config.toml
d_mlp = 3072
norm_eps = 1e-06
positions = "rope"
rope_base = 10000.0
init = "uniform"
lr = 0.00847
lr_head = 0.00409
schedule = "wsd"
decay_fraction = 0.588
doc_mask = true
train_tokens = 994100000
MLP neurons of a small language model. Each row is named by its layer, matrix (up: input weights) and neuron, and shows model dimensions 512-703. Each number is 128 + 32 x the weight over its row's rms, rounded and kept within 0 to 255. Numbers have three digits each.
A block is one neuron, or neurons of one layer that tend to fire together. After each block is what it responds to, as a language model described it from the Wikipedia text at the highest values.

L7.up380:113125062094165101110176105129106144102173159180102151191127162127174188186159165141086126112176155139145155069170094113171146127130132131060156127138131142139157141123155093117116145141196128117158151154083108162133113152128134142146145116143174128182137108107176122166115152178065177143172145114170112123142114158056107125061096122072204157104173124055154127181092132149098132124132161138159171119120143128126176138104200111104099113123073111137113177148149095072119104127126092090093153144094127098108095158113116122118136142101109124103119112119080165171075089126149133077
L7.up1174:130132133092080077138108170105114133114148161144129178063091133181100088165157114176122101124139204031108173075128091153109159175127090141089093192099116153070173122143162109127106170112115109160130159149151104151143122066128188156101130133130086115128100148136130158084139078065090141121201159123143097084115131145094137123099152096202026134169094088135110175095143081109111153088170121121105114098130183121126124124100128160167144127136152166112141080142064136145168119109120159140185151106132119120119142133138140123075100128076132139108099159112116136093181098094147104118
L7.up1330:063138101136107076158109146163120130126101118159116179160189162112106088180188115120123095103145152121131136153144145090101134142117159107111176124098154097111095079173142134061080143125140125052085142124191119165074113160112105110146147201137152132135095158158137134126133115117133075163137125077118139094134124095109111123120133132150141135159161093191165106135070124092140198136102138087156167119163101175126158147113196128149062131155116106103107061136102081149147142124091057100147169135143079149188142168108127161179149113102097145115142100173163208152137109145125098149
L7.up1693:063120091127155120153115138164158136097178131091132140115080171122102118137131055116129137093092119033127149152117081100145150110124110162063128173111126136075192163081115090097127106081169165167188084143129068142136116089106130099125135178167103136060134164153136163129152157221146149105162104142075083134127136182171178125105113095129140140198092055123146089089111137086129067140122114094079167155117121132178117127127163079148145117123085152138132112209083062100145114101130088146156143141136117113115124133095196084157138100110157189111130162147147085194114135115118123122
Desire, decision and request verbs

L6.up2173:119144116101126156104056151084115106142113137141163155161126126174157149165112112101147094154085119129105163153140148075155111090153119150116118139132115058108077066102147072120148120185105175096116109136155121088122158140149126123083099134126152161105123097209058137148155121125116149103110125146150147130130156099093138161091172148125112138105093113149111103088104147158118104096092145120109099124084132120168142148124143181150170135155103167092135179152183157147128130128128154141123120210117133156112072133169119148110130117109109025107095078163164072133164104100142130153
Argument-taking prepositions

L2.up3:153111138103129133130070134080147085129169119132124148150147106088129146126208189128099169060164109145100131166093157124110133090133193144164171148098156119109129108146122176174159122119126120140094113139141101076121127172149130155096168128149151000154129157151139180183119052117167163159127148161087107132150137169121114090149205160121125107081193131088107134161161135127196104104109066114087152149160136097101116065117096126162167153168069092118097092147155146150156163149146156158135103167101094122150199097153094112075154145129140093130146133187139143153136138141115193138
L2.up15:072107085054175130138124037089113169161119171143150061159166080090167098076205149077080127140116151168094144117121123143141106107155114092086145104106132137088127127094145046158108136104141151139156155091130103106124047160102097095141130101146179173195156202116126145141109187069098166116094133108167104127129127119109142068142156114122084071128185133105123135110126088175119079100079145153091168116102171159174137105145081119164132143177160116127095128146047031123098115108123173134048084181122193137159070159160102117098145144125063120136099105088123091167128151104102138152
L2.up84:057140129101143123122168104154124119084102155078094134115134116124091156099153139030098107071126107108172084108169120137112152137121077107136119168123102097125117182143166139155106149133165143088130120153114062110145119147179065130091187123105111177151152152139206069079113105105174157129175142124206082076143090152148110090143127151071127072151184092169117129128125145183163104142101107169107110160112170137108121124100126127183158140154140110138119096092190165162170097176099151173135085163167070122165117155158173112059169132096141126061112129120143132138105137114119205139
L2.up105:099079127093107116145152107121141154103134116116166124142112083100128108114159173099124094079080102157171022071163123112136213197120110070094100116167115130130151124130131103073128119129133146142140156162122085149135136115136096137130140086119192077090136093109088157093179127159161139106117152164105095141213080172089208131152096110132108103145159113127148143001118128175132174162134124177210148182159129112085090022122146186124148119066112102157096127154138136182152143089107177167111089150141125098119118104147094115119134109126160136072105148155127078126151180149125140089
L2.up345:110112073116168138153195066043124108121134142142121187121147137064153137151045123144116160165137113160178128206124121104091155127142155086147149117158110117117159095112103127133166146094145150068172089072089132145116121037157104142092105122098116138159081175106127123124154103138078107151183072068105118059116098073070131087075170099091104113136117099165118133136078101129179133142081162114089170132128132120099146170105122117111177152183099130120096159170055133119165124049116159146180120101129085110099090147175139124120208122137100080102197121162187110147148175116138162140
L2.up532:137156130114115076124148126132143190068121123132176163151163093090102154142079118136132160059122084161115166102129119158150101099095174142091123177150203128169110146093126167035112138131119136103168109063138142103159147081118141143119103139147133119123088133088082094089068125151167185155071106129140057135160086165131163138113121105165101095152212001163091106146109131138100135163120061130093167176164190113133119121101120116184198179159130111115172144101166165105153121166101141159124108179098084111125134130149131124128090130110131083075190102169167133102107168137115186147
L2.up549:088125123132135137157110110136135101145132225168193115118152127150118094096088135124086098110139176131139122110166072143126138127071165163109116133154086086097177110131109135082119140104130107075155125117028099129126143173137154090075108153167156126105102096138156007092136148112160119159109138174142163130111120143131068127141159104115072164183098088154141084164148131114126082060108080136123082155163170118083094104101065076174122141176125119164152091077204039100155203075138101212124135118167114155126099139162135095132096078080150117101132115173148187168125079108142147138
L2.up797:113092044080153122141066143182110146163086092092124145188162075125154107117113153116073121165112139135147165105122173099084180143146119100150104071136164080121132125149163137134101166140123119135152044097180098094148141136152059104066077173123137068118186098151083118123112129105121092062148066104144170074145089110087140105218072150093109116149160095161134099157102108210138161134142122162087167140169123160179103240136143120176093108157133163123114110117067107134165176122160178195163185115116075134137156073120149102118160147078122057177140153160116114125111127145082090106
L2.up995:115166154186134088136204095121126129083156108148125143088134135132127149147152166133140231160126204145100145146150149113161169124093115114146121138128135150116161133095099149200096221098171098093125127166146133155100110157139191110142126131119125132100087127094145137158111129128154110136129110069149069136106050127125160120104149132083102143139170100158150141146152128120116105101150108117104099153127125082102118145090127088162151145107104119152080103155177142098125088144106191143080100157152087111073145171129126052138185163146127119180114069156113084142123128151129097155
L2.up1292:128142172112115098101135082120151147152134196111126112159156083074081095162163123110146199080153161190132123168148112091094107131113133148064135209142178116158103120173156119117129165134133150127091138176143112148182099085206127119116140141119178135078162154089104135148136131095105122131161089167147167159158176122133113109160120188140144127130129079143150075137096109135164082158156104051115136165036157172101143153116126136136116051118161114137113114132169121152162136133144126161048075138088122087121155129181096134147100143151111136152101052117138072155101154137142169170
L2.up1577:138178162087149038121116112103120169115136115167141145122097120102104125117157148092158096099183120123107151085138089119116130099150106121151156113114097163131140124107131145145057160136172135122157092173183095158102090094136163169042163137062102143130136121153166112109201112097152092168145132195115167130142196105108119084143155119123095131126112160105168180096057150144112116197106154054128154147090140181078143149095151063128165099108152077140121134104080097050192104104106156134139076191101125084100121111146140064120134108118124172094097131131099128109101095194122121123
L2.up1699:136172128226118101146135114173090123074167117090066167161137167101128072167190104092140164088156142136150150127182150179176127134117143121132154159156175080113155181139123152078100150076171159158157133194106134114155166110144146126119195147161114112096100061092135137097134143109179169146188130081134111133118143126130117128124101134168082134156206140167182163190061119117132174137104068111112155132128166144148095080107120119110161078150073146153136103156155158115148143120120124137116130086207167125114102165197132106148139170125113147157134116124149179108100108155142108142
L2.up2365:096193182069095138129127150146112093054140121143146123156152121160122086130143104055129184181209118157138106090168143130098085139117163145122199122097163211119118134143163142185131127136068142173136126131143137145111164128169118099116155128188132133145088132098128157092153075129080169144144145201135118150119125104146143141160098115153103123187161162175144106106124133109132181124136144131151130124121163145126138142123143129123170098103126126111115141128185121113096118123131162148078144125079070143096103106204164105058177173092104111125174168124097114070150159199156124169
L2.up2657:089131190095143071135127121093109049122135116131147142122117127146108070141192125107174129172115103123153118117197141121108071087098154089190141127053121106097155139072083111141151132099172143080177135217111143149114105121134091122096180105159127119134108084154149111125164136153129125147104161117049136133139066151108148194140086167103152104058094163114219116142126202078115088180156165105109133157118138102131169082119140092071150064130170143175058077143075171148144141096151127099142063115152108197131119113156124094146180135151139099136131139128128177146115132098150156190
L2.up3006:164145133108111086086083138118125121151123146136119138075121114142105092040125114097106088160129137129094075132098142177179146147095083092133076134152138098084122129145101103078153132136139176102202096142107156094137172166214150066085116124130190169149142148083146094122090071091122110172139139152157137148163151101167174091081083131073131210166126153136135120160149124096130093098122113143143119126095108130100111067108135077155140138158070145157153109118110139137111128122103179142064087125159110133103108167131172122105087136115049120124108140105162142107118154150103185151
L2.up3023:162201087154124074118171123150125164159097118189146066130134142160095120193139103137119072117153167146080186097141111184091167152123135103092144135125147137073121152119075143113116169197171129164159144165074149147153196086180128082055132121121161141144114104136151147150174149118190111125102114131116149141140212124130083073125143131141084121126146105140208088140106164187126119207166083136136152189119149117162138101118121048127202104120123130078113076120169058134197132133117136159134132156165136174134111103161156114124133103124094140121160135144156146162128153136106189122
Preposition after attitude words

L2.up245:128118134092164116129091095112155121161158105119181124161102128142149067058155107058080099071111163097163130122191092101140133050149112098177084135107104076064182091136091100124100124122083157107141147191086171140077147175107123119186124079130115193170139105132072111175107168126174117121091169090121136159165177167112160153130115148179155103170087115115167109161217160104127154128088138129056058158084124166202122134158114138144146142076191118095132084098091112141104096134141088090087128170153124186161157110156150087130120112158142164156087138129139171157181090129114161117
L2.up417:138125118061172130128028077131162158095093157152103133055083122149057153102082091117073114152079121065166166089128107150100107139119133058092137156049148184098099130100101082165109103102125166153143120155169204106022158109175162107164194145148099142160137115143104161159103162092114124165163146102120151148108162099168137082128121114097143113140118134151110137155183124145115144112104142134091135062161143158211102105118089097112123087115155150078155156130140167135106141082121131114116134113184147147144132107131163128115124080123105154183119149111126156147111154093154161153
L2.up836:100075117156167106174081119147107158115085126160156135104125179157158134163082170084127125144133091170135144109162157180149142123118097144074059086146102184141146155151137134174078152111139113167073143139137109158122181143131147099110194175097136142135118138055154104170120109161084193065119091097019115185138123100128169131095143114117153106180095154185151095119168126022137145157088140112157080223066127154155094121107157126129109158146111146168088168120107180114132136090182101060148149076147103139153134137104141174091123124168110166130112165165118104074140109127084095157
L2.up960:161124183116044139142109126118100144135126118097120130149129124128099113064078092122092150172082203093116090133145157072068106137172137092148156111147148125097186099133112093138160124109092149061146162129122109138110114154158137103146103225107130144167065146109119124123110140121166166100126126131123083195143161118080157068115060131101199114134168160126155119141158064133114108049110104146069126129178120172119102133171116106180107136132131160112136126157117081178096124121160122112107092131123121153110158093100064107138089054118092145162085160108144099129144158133129166142
L2.up1255:116087105156137132131142155149141153111127124131110169130172149130126154077137158133125128126045164104157149125111124124085108134167067114180175166087157125138141123119126117135076116106159110068138110110086141111177149111090112153136133177104092155115109127134123143166117091148164136103077155070141152067202112099110110087115114113106119141153158124155096119124131097130159153063152180084108152101085134176148126113124079107111137079012180160176117132068129092142180065126160088135138077102167145121122096128141101122097124123134118146159184137080127087129089200104123150152
L2.up1981:118124158115109134129136112114100139136126141168116061102065031118097167123123124124115131091076133149201092118131108134095159111202152051170092083106166157157177113103121089105174154129113112159127125164076077100085175122105116118152137141114092129147168078121096182151145111061157117142110118131159095150143102170156150110116124170078176101145133182140102146155182125155111133097073126029124127104164078179194131135188147178098158053094106143090116140134145121156175193110165132086109119137124137124123098146134094164097099149115113107098089121091119088123112173117132152172
L2.up2133:150149138052150121133134158125192124137112131135130132160150108121105160121127162131155175107139095090145119158155147069148125119134115059104085163137075117159164140138086142063143121124138107111102147121174128082103090126152122120118129156096109126152080109117075172149131128096112101184111154097138166141106112134132115082099015124078134139170128093197138148112125112117119151145088136167075088148094093140156178194131185118116121132159140208107093151099188097172106204089247171155101129065099152156114054097144158155106167104180092132162125129140142111177134109116154123114
L2.up2218:165063092102112158156110111083119164141145124152145071150200157111084214156091106110135149191147133058102141135177131122176142143146146135143123112173141103137151153148173107120118172108061102111224085170141194157148083150160115118130104166139198122108152140063088160174114174163118124173067177142120124148111190109140132114106125174132122144185120141139140151119125146126161133122121161124117145123156120182086089139180104159157132119130142171131087150155159141129083138116092122150153142142079111063148094139119110113139102146183104120136086138114073089131121112114111181092
L2.up2373:146104153109145123170161128128099151167076183109050158143166124135147123076162065147173111072118111105098171129160122146106088147107116141100117139081163157140182102115155127068096040143147097178077153139158165076119171185138087119113166107122108149126095148151114147153120164098148136129115090074168159168153181115157130106042120114136167181127142106115132109093082109168114114186133130154112135119119168096127106121141069143160113079083117119162182091150110095195083158137119152082170127071114077165120146117095168120152086137144175145087100177116092207148128124072128117139
L2.up2415:156124123110142129139083134125068117146118109172134124129129135115100108149089150148167097142054175120140128125133141127118096130091114085123097092115167173118083097109159120072143102070096184124057087142154092221146192131198088125095122078123153188145073131066134197110178108094155112106129145035154160172112140082094077139119102168190120067135139146095128142115146080128157102108136120169137087057148128115092054128125127094183172090165119144085118137131062123122097125118164100106175120128188152174158165177124094159136083119139148171148091116102160148129120134122151186108
L2.up2433:100103063083173110181051064147116113104102106132193173180197144117126090139152097104146158198187172114170128140154173107133117072136128149096198159175127132123176079161155133111117114145170151157070124136143113082123145088094124111176105054127109143163140101117103119134117139124140104147125119143103147105200096091148108088141166168127199123164170113113158072151168147194146124092140149104113118157123086131101126088103131103190136148069157125076174102137058114097136095109118109131107080179140148163196145115154171125128134110098161093136103152119098143139154100118073181177
L2.up2505:152105104184133139167153113177119156161115131112137083118078179167180083120074172075165105096168091082148126155106163087137128122157108136109102121200161156075193173118089178112127086149110154119151111145055168130139142084144046127141104112127076164161157121159107154148140128168139137131154166104102121144173110135143148110159148092084122157161131108122096106108127120114123071153166126091110152135106111167123082115115186067151166147129105170073138130124131111083151154108121096140170152133185132104082129066145150133152158135133133111126096106093150163037107182092103155151
L2.up2522:141105180145098099141117181151144144174100143137083171045094177117169075090137175164174162146110103124134146138079154089104085094159171106118092150181108159129167140136109068132114126102206144139103147141161107160115099149120119186104139135110098170123167130127109172123129214142101143138129156103092068182108159184131109081101128149165161153133206135177131123167122111176128115112124114122112090093101124139154131133141114126158093107122163143161128131126087085141178120079111167139174137194162065114087130108162191094103115112180091178191164178132116126135150155146124128146
L2.up2535:157144153097144107154101121071069109100093121150069145098156099152117187125097119068143161150136147077136093144077122083102096094144119130109094161106130175152129160082177121063141092147138093149134160167103124129166224135154088165145241084074106182133098115137168157132029143086114123124129103145181088146125119122139133136178109119132105120133122097141081167155183097137142139175049146133146101125155114087119137161103108137111143150160159146104120154144085146124075145141115113053114136175121083119141149133168145121165079145104090104130114183119092157129092104112162120114
L2.up2634:094187209139155115156115060066102090132175113075134184103158100145155124175140135084126128125074047079139171147069116140121116136122161056179069207113168151100116117116160116062133094100156186109126176188099126140150119129070127165118139147083121153220165082186140100138123148165130105135185166134170166174093133169134115102143103176128176114111113190072135109099204105150120133109149145127094079141152110197164098145133122085150113119074168074148089134123116138162136176128109146124136123105149130122179131158171175118114132105137101219121077134158151082140084121108121125119
L2.up2717:165079105150106181172123132083139162160116174071105172131176125141156163025099133177135096175165174086128089118152159124090135106129139150163130130148092154098131106126137127150098078175108111159161134149097090159067145132131144105132162183148176192121161145146114112083078178120180203104134172195114111134107152101139164102194101124188116120115126147127115124178144114115103111159099163154122052106114164122124164121169091125141183148091161169144083187117138130116114111084174123157085140139127146098130144059140158135130167144121093138139129148119126072097059136157186074121
Pre-verb "to" and modals

L6.up335:113156126127125117103142135171124121096077151147103119159128166140114146189118118114074142150119140164140118170143178097127100119060156090097092161119160105208173136166125100139119138162098125124124173118199131107178186124129160139097147114122134151128127076134126100052143090175141184080188173116109146117106087111134127104134164152122119226077092072108113137172161176138131148143115170085204104112104149109160149146112119108102145122141118159077095132142139099094087114072088142095149193135114140129130185106127084146131118114138077154112081117175144162197104060112166092163
Year-initial digit 2

L2.up53:146126110186103085145075155124140091138145153169102194144057143168117139085209166126111178137124177096153101145205144116117127112153110136130162106173185156184124090104105154100152136144118080109111121132082110155115087136135125079132110095127099112150100166119045108137097181109104159095084175123108150144103189207155088162084106144141081111150130081146067168121133089093176088094181140122075111130200060118179070166122124118116056173058119153088109170134120092087100110113173117125169172116124164157121116096124127083077088132173111156184195080189121165212147143147141145169
L2.up139:110121147144129104140128130094140078140164155181102119163163137100115098136132117165155122124131093078115140166113138110116146185090061183083218163163148143128117118115100122145190130158110116134100113149112074160125190132118140121081100076086085113199086122162110132094109147128123108113076081119102098127129144137105142172143129164194069091166131154182168144099187089098168118057052208144160166166136122142155114153097140052099149058101131156147105117103111093153120099101198145105113076143138172123114180163093118139150098151187145139130123155122140109122180126109106132110
L2.up348:122178086088183148139154159145165144187113079130046089080078104082119143130132122091159089088134166142139148144174164107125089070153088076122121154169107166184133097171063138126124158148225139121146108128137137067125211138155105091106113141141138149144215115155181128066076139137114126135127130150162150170087113097129082131111138150196153146152177150105070101163123179125121160154103113091096106103180194175141133076098166133152120102124140157114130084062146143113077107097207122080165139166144114156097112172130119125109172163088119128143107121124108111110121102150154132106
L2.up1176:154145144109095127095140156162138092153110144087141148172145086103192111194157165137102139108164130137121105129172171150163109135079162119096139155109091195075131145184096088131126131120089122121168081096156127104146094121116107171155144096098130167112147105069109116117151079140101160093079204154077117114134180102112139072115099165133131179104203102132189085151139123069142161130079160135095097090137079107142171096090204145059116087120103160118194114115168154185100095101112160065134123165115136144158143140146146115116173121159163085113138128098134069141127146167110072152
L2.up1289:091123156102127163183091075142156145073105141097090125107130143131106129191086124095107131185187130102116161088142131128142072128136131133091102136114112145090134130125126129130139126129147119163178114090104137108111092115111169125109096155132104107128160147185158111136153082103170145145108141139112152254125124094116188134088131189101116088128140135120129156177156176151145087186132138114110107094102147090086105093176131130186124178126098112139075091097170142130126105144139083110173102091133072149146104142121165136005181119157101130075113139181129091180113114034118143072
L2.up1465:125144141100146130120085074103170108125109184108167121163148106132100127109139163100147120113173147102077085049164199102165155052153106135128142111137123092171206129140132168141185086119131117098138152116129101083127097146131128130076138126133135163138146120095078092136172130102113118182227122073074140101142095103109159090119126123078203112180102141208162169081108143119142132135067159084175156136177143130095110154110162092146114128160096147114107107148121133115097147028172169071202131063120148194104125134158231074151236115063117056133103102087101101175087127095051142125
L2.up1575:102130169098099094133080163152141146168075207057077130128132076141103118092153089091068061146112123140100079152133120123099153132111153134144110151144163132152160135119133105155064134176103083125124057140162178085135139142125164087053137120129110085083070124119131151070083164110073090124103157131112113147147076162110138131152151084105143065113196125138124123157135144180123158154122147115148205122078125092140102090185151122150166127161115125157092085090097123166059114103133179092130126102190134142177133162140068158082159181086133144123083112121173156136153179110124124124
L2.up1712:093125140113132134099077064182130144111108160114133181097124062121200161122156170135091150141156108082129109183113132148112059134181113120110136173116119138166149167111167161195088095173123123133127084148130110175135158072118066092117123132085171115093125061123116137126131144144097096074145127144179164124145134100137133105133147124123178098177131147136152112062148131100145155112139172111112160097165101133182098131117166068169165118144122135139079080119164165105076136130164178142157112159135113152132099102141089079076140099113172191180144085145102149161113107128116150126
L2.up1810:095149172092100123143066167107135095099107140148109122135135173187115142052141151156142083133096132101131146134087089095153122143112142162191116131122159119137137090111083104159161147142062184160163143140145084114162182121128043101118087201128139128091087176158208096163143112154186113105132094137146087090157127087123168119134103140138099090160079151130139130113107140145151087174146041133085069105126156130148098159146148082096164151159135170134135076111113144127075135144122152121134096144126165059204163129109154149099122118122066096116118142145104121080138122140139158122
L2.up1954:174104120143084148097164195123123116086085147135051093080179147149128152122112086128168119082124140131135092115139190146160106130155139185117117146127135151170183140129125118047127143147149110150122058083126089152085187121126052161101131136143134178097051132127079111113120131168113112149094150102140143177171165134086165098060120123155105129150111058125133117163154151128117147128167119150170147083124122149200115086104169095093194136158124152142108136150111129119113107128086099171091103147193165112146138107141132165090109115116113142115113186087134124201147140164145128129
L2.up2251:127140159129123166143101173082155088118122194137117145045093140101200072068121114032140075094123143102127115145148152117142140194136142113116154141129146065142138158161091138045155177120109142100139131100132114153158136117109096128139137154108131092136089093134117082173147126077123105158111156086131105157130108142118160112103173119128139190160176132165111119152157149126187175134169119130093147122133115131200139142141126171145132148099067120176072117136162136206128095126099148124152095150161174101182136166135189127065110116110099174178058124113127127139115140123139121153
L2.up2364:153111078111192115175087113138164103120106156165098155089197133136188092184158062105109084130107206121174132196131145098182100136164102134118066172068156176128132100131126159166128123141157113147106075093148081091125169112109120131054128109114098116115110099114163119084044146141146133111119123128098116133187151138132095163138113149134121087127085120133096126105091106116147173068128125114136079085168120094091104118133142081138160138067188140050089148118088112137110117093139125144153186086215138116171130096115165116092155079134127100130163113095167108139112116108104090117
L2.up2552:107119084151157167173131104116121106157119101109117082140125127169143124119114155143174095115133164105137155152098149147102097110101153159088173136172092138215171162124118134139119172153174171105138127107097134112122179207172100049093136143104174163113154168091195158153059146114110126156146178118110161125085080122146195138119121169092121090094145091151113067097160062129125092120134122071096141089128118121135108139154114153156138124163146093132084106131096147133125148120153130158128119139176148105137055175158072173066125130148170135147108157105146150176185152143117138148
L2.up2621:156183166142108183089131130116142134135106150106115121098101166130137082105142121085104100145077192072114156099167124071118079096118115147119118095138149137145143136145149122125179155112142155136159193120130102106152176107126120121142132139157110146120114098152114128102144115145071193101116222145192143135164116118189125140093127130125120149168131162144154119177127094149141113146127079136157117110145129130135097154135088118117136113123103112188050112130124101094084085153084107149127038109117102134132141218139147186087122078177093199077141107127093156135175086122143119152
L2.up2743:175152141115104101099116076104137046102087184168131110103142117104091133139119181065130126085124085197180119075109160097205071167189184143099159170116113159114157152133110134149131127101110155171120125100155169061090135068148090173138127135149122159135209131154124050103123115114104165147084089201114158138127140114154153114139132117162126172128134105132080129128173192098092152132066110101110111161080124148172134127135176130100131071133160083095139133089123142175095110138113154151095119211121131152134161174119134149152112089166173081124103156110136067132127114123123132133
L2.up2985:125072198184114136140097139103133133137047193088110151147116109116166119143135150161145132067173137127129197131132141095130101136108090123146141162156163149115199140080137086116193151152170159110115146126124165155118131152143147123150140119148137144130080094119143151076170142102100118169127171098160189071148148130100146114077167085138112124102170135175126163078125122138164109138171146163098081122181134101164101126136107111179130106152083097217142111086122163140162153092105152085068099151079110119182143152106183145025122128112129144123145113157134142161140137116127201100
Word-start after opening punctuation

L7.up1008:128138131134155206142112145104151134123046083115088169142135051127165120168174171130113035176101103136135154116146103137145121152143100137171091070099147082118115155142104113084106165070137158166118131120202112090158138132133123142122084113115100155129122088131127082116100095214163154088104100141120118137145092140082143130176090132113152147108093099120125152137100131081118137103098172114114079138138096141105126196095190160168090145139092125150119083182089091108119121158129150087117140112149074123109129129118139153046168037112096158069151124162110123127179124156128144152
L7.up1831:160139112128145155157093110120126143087113129164172087145141114110170147117155112115120091119102107149128093144136133122135154181093125081099113154161058122122165183202208096153146142132141129159168165172129160171178134136158116150136159103139113132117076152113137115152117135137116147137109114163108193135136063125140118125114129212129122090078078066129116073137080143132113145095116116084145161174080114124162106065119131112106170175173137166118128176116120160098059121151081084176138168158142143103067116102170117156137122171156106098127125145133105067146138154116178145102
L7.up1854:133124138152101111141094092129135166081166132155139146109107121139125136113116113166126106096084132123170135082199121145152125172125127165127175119137093109149135129131148118138146141141103154107146129093202117137154129211168160135109111100170127111152149181107199099145170132122147159105149103146150117110188142117071182123145095149101130156153161105149133141105147151143098191197138102143178067122134091151132130160170168123125123093111135122138202146105154130088136139138143143116151113140118133113089142151157084153173125071172156097134101146155123133150165166139118106095
L7.up2301:153144125082136074184122079148139137118088086097182156123148107087114091190135190137109108127107122149117088123139135130136112160142135123123176085146075119093135195143149119192176120135151150124129088179162151146146169160111161116133161089086113159124132123089199137149087088129132100103134106112176115116144128152221103107062123164074102142117148161109133145115126155158154144120120125124096085119154104114140126081135136086130121171137093169135144104080136116140122181137181105105102091165058141123075138187146114125139112137122065134133102164169161166170157094128068141058
Year-initial digit 2

L7.up793:162142110133142150166156206103159133109114125120130113100103120135107127172194177127135099196122113135105140095142118126160146101164161082196083107100131175120173155102176130092132117123171110133083125167108104206142071128152160075139174130141150159184151147135079199142103127110134126164208172125092193163149121145189120144114113173157145145120211152196117148146142102093087132099134100128126151157115091132093159210151127198161105117112185143123132129151126132132123129131074143084122161099150168102079173059157055160184115161101113124211082087095187095115146132110113168139
L7.up1673:169094069147096139160108171144108142187112079161150118100085159175158139187149197118135086167156159125141115124182132114161158150083137085164060123105088114124160094126106102102134120155097143192075120170080142128101094119195163101125148135107121117217110095113103171135176091133096079112135116100129166165156130134079127119138120159155198196109080141159150155157132097106148124118137058123107126149118089152110116149127160099089135119188144132134135070173061141142135155145107135055119127140100128123109149149163112138117139070122098141116130113124175134100102158139130172122
L7.up2363:238125148116137145145154146116153112151144114134108116122127084128090109146166176138156089172095068104120132149146098112108197160152161076184116166121130213142178126131133096129130097125110116129110153146146115127118075143155129127123131103128161124189081158200144193137114095134095142158182148097086177123133110132128140133158122094134142106135191118170140166186097129122095135129117108101139131143164089133098110199187125154160087187104132121090075132156086116171156160088085127139120161101125159124117136121183086109165116111161159095156123112150189121060094123089106135105
L7.up2859:156104067124128182156136126099162158151118144179165149104129204113085087121187118130147147149102145099162139140153105074123138071052110095171096060087110186162139157108164111121146143097117131171107127156084095117160116143146166079140133115083147147139147107162127170139147093115146114145185154070140150105117159103126134095064136151142088144121079129246115112142090094127127142129181117099116122226133114099098119120126177105135133069124171150095160125198045130165128169072063088080075143160136106148167118117124099140102103110110123128133110170116174107115147172125091156149
Before bare verb

L6.up2359:105146114097138166173090156118120151137121113107088147088142133183117170134162144130147122119160155124166143098124144150117095112148084115199115121111170171098211161105137097058108080102120145142131137145118126103101097131215158110127122125146113112136106117153113130201117122103159140178079096124089178151118095105180162112105142115091097142133102122144138134182145093010201163131080139071139139113137085115149152174111164145143122112125125111164041094140145116141101167080088189090130111134129127164167120120184180105121133099154129122134155157139180097093209089077130136115
Verb-preceding infinitive/modal slot